config.yaml
lr_mult_qkv: 0.7
lr_head: 0.00898
batch_tokens: 65536
train_tokens: 237000000
MLP neurons of a small language model. Each row is named by its layer, matrix (up: input weights; down: output weights) and neuron, and shows model dimensions 96-191. Each number is 50 + 10 x the weight over its row's rms, rounded and kept within 0 to 99.
After each neuron's rows, "fires on" lists the tokens most often at its 100 highest values on Wikipedia text that the model never trained on. A number after a token or word is its count.

L6.up376:55 50 61 68 66 48 53 34 63 52 39 39 68 41 58 31 62 47 70 31 70 34 46 37 54 51 46 76 56 46 51 34 40 51 45 48 40 63 54 46 48 64 48 59 44 59 39 54 45 43 41 37 38 51 45 26 56 39 45 48 49 49 55 51 55 54 53 40 64 42 37 47 39 40 39 65 41 52 45 63 59 52 62 33 36 47 55 68 45 38 47 58 48 63 43 54
L6.down376:57 41 39 52 40 48 55 36 63 60 46 65 55 55 53 41 65 48 59 44 39 43 56 40 54 55 64 42 59 28 57 45 74 51 65 41 53 49 37 42 46 51 59 57 53 53 35 25 37 47 39 49 52 54 52 51 51 66 37 40 47 36 64 53 37 52 55 42 45 46 57 41 40 42 45 50 32 41 46 71 47 51 45 54 46 56 53 54 35 49 51 54 76 64 58 26
fires on: " Y" 18, " met" 11, "197" 10, " y" 8, "y" 4

L6.up87:46 53 46 53 67 39 45 40 48 42 47 43 49 42 44 56 64 58 55 54 41 34 53 50 45 63 42 34 72 53 57 53 69 54 55 51 54 32 45 69 42 41 61 54 53 67 61 56 49 38 48 44 55 47 45 55 48 42 54 32 66 62 36 42 45 48 65 51 54 43 40 51 50 55 36 63 58 49 46 44 55 37 47 51 38 62 36 46 42 52 50 68 56 48 39 56
L6.down87:56 57 50 54 44 45 48 43 75 61 40 53 44 41 60 44 57 44 37 64 61 63 61 37 63 67 50 56 58 39 38 73 29 60 50 62 50 59 46 31 37 67 52 54 63 51 46 56 40 62 41 40 43 49 37 45 50 56 48 47 56 68 45 40 53 37 67 40 70 41 38 41 53 38 56 50 50 55 50 49 43 46 50 66 49 58 46 53 50 47 46 62 39 49 66 44
fires on: " " 48, "Early" 7, " s" 6, " resp" 4

L5.up453:39 41 49 60 55 43 52 61 47 71 52 61 62 50 54 36 61 55 41 43 59 46 38 56 56 27 56 47 58 46 59 60 37 58 49 58 31 60 70 50 40 47 40 38 52 43 60 49 44 55 65 57 41 50 48 41 55 44 40 37 60 41 58 17 47 45 37 42 45 50 57 65 40 47 59 38 38 49 42 45 60 59 42 47 36 67 52 57 70 51 47 64 51 56 47 63
L5.down453:57 59 59 60 31 42 30 69 51 57 45 65 45 45 47 45 55 53 62 42 67 60 51 51 45 48 54 42 51 52 46 40 53 68 53 30 35 64 51 44 52 42 67 64 38 56 49 57 53 46 42 30 60 39 37 58 61 40 55 35 56 46 21 45 61 53 61 46 51 60 54 49 44 59 39 47 43 44 57 60 43 58 39 48 59 36 43 42 46 51 49 37 51 52 38 30
fires on: " a" 41, ":" 9, " about" 5, " an" 5, " some" 5

L5.up547:38 53 81 61 57 50 44 48 51 52 57 50 51 50 51 36 64 43 45 31 50 51 48 45 42 59 68 44 49 68 46 44 51 52 52 51 40 48 60 36 41 53 32 56 50 63 53 51 45 52 63 32 34 33 49 53 37 63 54 50 51 40 46 42 43 51 59 46 66 64 42 43 38 54 67 58 54 49 45 58 58 63 45 67 42 45 59 69 55 45 36 51 54 57 50 54
L5.down547:48 69 42 61 42 53 55 49 55 50 57 46 67 57 37 52 48 55 39 59 55 64 52 46 51 29 66 52 27 49 44 51 64 58 52 45 51 29 51 58 63 58 52 57 67 57 39 44 37 48 50 32 53 41 40 66 63 37 49 57 47 58 38 57 51 62 52 61 50 53 62 56 64 55 39 55 65 50 47 81 36 58 56 26 50 47 58 62 43 60 45 38 53 48 39 51
fires on: " le" 21, "en" 11, "u" 9, " tra" 5, "l" 5

L5.up27:56 46 55 63 62 47 45 60 44 58 46 61 44 44 63 59 60 41 53 40 40 47 33 45 51 39 54 43 59 45 46 54 50 42 67 49 53 54 38 46 40 53 50 40 47 49 67 37 39 46 59 30 49 59 49 54 61 21 36 65 43 44 71 46 64 51 62 39 65 47 41 42 53 46 40 57 77 66 47 31 59 68 57 43 49 33 49 63 40 47 53 46 53 38 59 67
L5.down27:55 49 44 58 55 36 58 56 38 46 51 60 61 59 50 50 67 42 41 57 53 48 56 39 59 38 60 33 42 42 55 42 42 44 32 36 28 64 58 43 54 54 56 47 51 42 62 41 53 54 54 51 49 69 41 45 45 52 38 29 38 47 69 48 59 49 51 55 73 57 44 54 62 43 74 41 61 62 60 62 30 51 51 43 52 53 50 57 63 37 44 51 54 57 67 39
fires on: "oc" 15, " met" 9, "}" 8, "y" 7, "t" 7, "day" 5

L5.up355:42 57 50 56 47 31 75 65 53 61 51 41 60 51 57 57 57 35 34 40 38 36 49 52 38 40 34 50 50 41 46 52 54 44 65 51 49 55 48 50 32 36 49 27 35 59 59 46 56 49 53 33 54 59 48 48 46 49 62 45 55 52 37 54 36 46 60 60 57 69 63 47 54 53 51 66 63 58 43 42 66 59 46 44 54 41 45 48 54 50 60 54 48 40 50 68
L5.down355:47 59 62 48 62 46 40 49 61 63 44 52 50 39 34 49 40 55 55 66 54 44 50 43 39 51 52 50 50 52 73 46 55 50 44 57 54 48 31 45 52 35 42 44 41 54 41 44 69 43 57 53 74 45 43 56 60 34 42 45 46 37 50 65 31 41 53 48 36 50 44 50 51 63 48 37 50 65 55 38 49 60 46 46 51 36 45 45 53 61 51 61 71 55 60 56
fires on: " dr" 17, " l" 10, " rel" 9, " made" 8, " t" 6

L5.up164:53 51 53 71 65 50 38 61 54 54 37 49 40 51 52 48 42 67 58 40 49 46 46 58 36 59 58 67 41 57 41 52 68 52 64 71 49 22 50 45 45 76 44 34 42 59 28 32 51 62 41 30 46 54 54 63 53 33 44 50 57 42 47 33 40 68 39 39 45 43 35 42 62 48 58 52 42 48 50 38 51 48 42 55 55 50 59 47 45 60 46 47 53 37 34 58
L5.down164:38 54 50 57 48 68 65 58 64 46 47 45 44 57 40 43 64 36 46 37 54 52 56 41 33 39 52 66 43 58 44 45 73 49 44 72 63 38 65 52 47 34 64 40 66 51 58 41 45 61 53 36 49 50 48 50 44 63 59 55 55 45 45 55 59 47 79 39 42 46 67 43 45 61 66 40 52 50 44 52 48 47 51 42 50 53 37 60 43 36 42 49 59 53 62 48
fires on: "," 40, " My" 9, "ph" 9, " ph" 5, " Far" 4, " Ph" 4

L5.up364:36 65 52 61 60 56 51 50 57 40 40 37 68 44 51 57 64 51 72 50 42 46 48 64 54 32 36 40 55 54 43 48 37 59 45 61 19 52 61 48 65 54 48 55 56 63 48 45 49 60 57 43 51 39 60 41 52 44 55 46 50 52 45 41 47 62 62 50 58 61 51 44 45 42 43 61 62 60 58 48 36 57 64 46 45 68 60 69 50 73 23 44 59 49 43 43
L5.down364:52 44 57 49 60 53 65 57 46 47 56 62 31 37 47 48 27 58 46 62 51 52 34 48 15 54 59 40 46 43 55 40 43 53 52 51 38 54 64 72 70 42 41 45 45 59 62 30 59 41 37 52 47 50 33 49 50 53 54 51 63 57 63 48 44 37 53 50 49 41 49 42 43 57 51 47 56 55 66 44 35 61 56 43 46 51 47 28 39 52 42 36 64 51 50 55
fires on: " " 24, "t" 11, " Tra" 8, "u" 8, "ou" 6

L6.up358:58 35 45 72 54 57 31 57 61 39 47 43 53 43 55 59 37 56 28 37 40 45 44 35 45 48 48 55 61 58 53 55 59 45 46 51 49 53 58 36 61 60 45 37 63 67 39 57 39 62 34 53 49 60 51 53 51 45 50 44 54 49 60 45 50 69 58 42 49 49 50 42 31 56 31 45 54 56 47 57 57 46 49 50 56 59 51 58 39 31 43 42 35 49 52 46
L6.down358:48 41 45 48 42 44 43 44 53 45 43 43 45 57 40 48 68 44 62 52 32 63 54 60 50 52 27 63 59 52 50 65 55 54 42 46 57 54 63 50 44 40 64 43 55 53 53 57 61 55 48 42 48 34 71 51 62 55 69 42 30 71 49 50 39 49 57 37 56 48 51 45 76 48 59 40 25 60 49 54 61 56 56 42 54 46 31 59 53 56 44 57 40 40 31 73
fires on: "." 38, " rem" 8, " requ" 6, " acqu" 4

L5.up132:35 47 47 55 53 61 56 32 49 50 50 46 63 42 37 56 51 37 57 43 54 65 35 25 63 57 68 42 46 63 63 37 53 64 52 71 60 41 59 65 53 45 48 56 44 37 59 50 39 32 51 50 54 68 43 59 38 55 53 49 59 54 62 44 55 65 53 44 53 42 37 37 41 49 41 67 57 33 47 44 69 38 59 68 47 70 23 46 52 60 51 53 45 46 36 55
L5.down132:59 60 45 51 54 42 40 44 59 52 53 44 49 34 42 46 54 49 56 52 72 56 53 49 52 54 45 47 55 41 50 64 53 56 38 38 56 47 42 42 56 52 43 43 67 88 42 43 31 49 36 51 35 46 54 55 54 55 58 34 41 45 36 63 50 40 57 55 43 65 45 58 60 47 40 65 52 24 45 44 63 63 75 41 66 40 49 48 40 65 58 57 41 39 42 46
fires on: "9" 23, "8" 19, "3" 7, " of" 6, "7" 5, "4" 5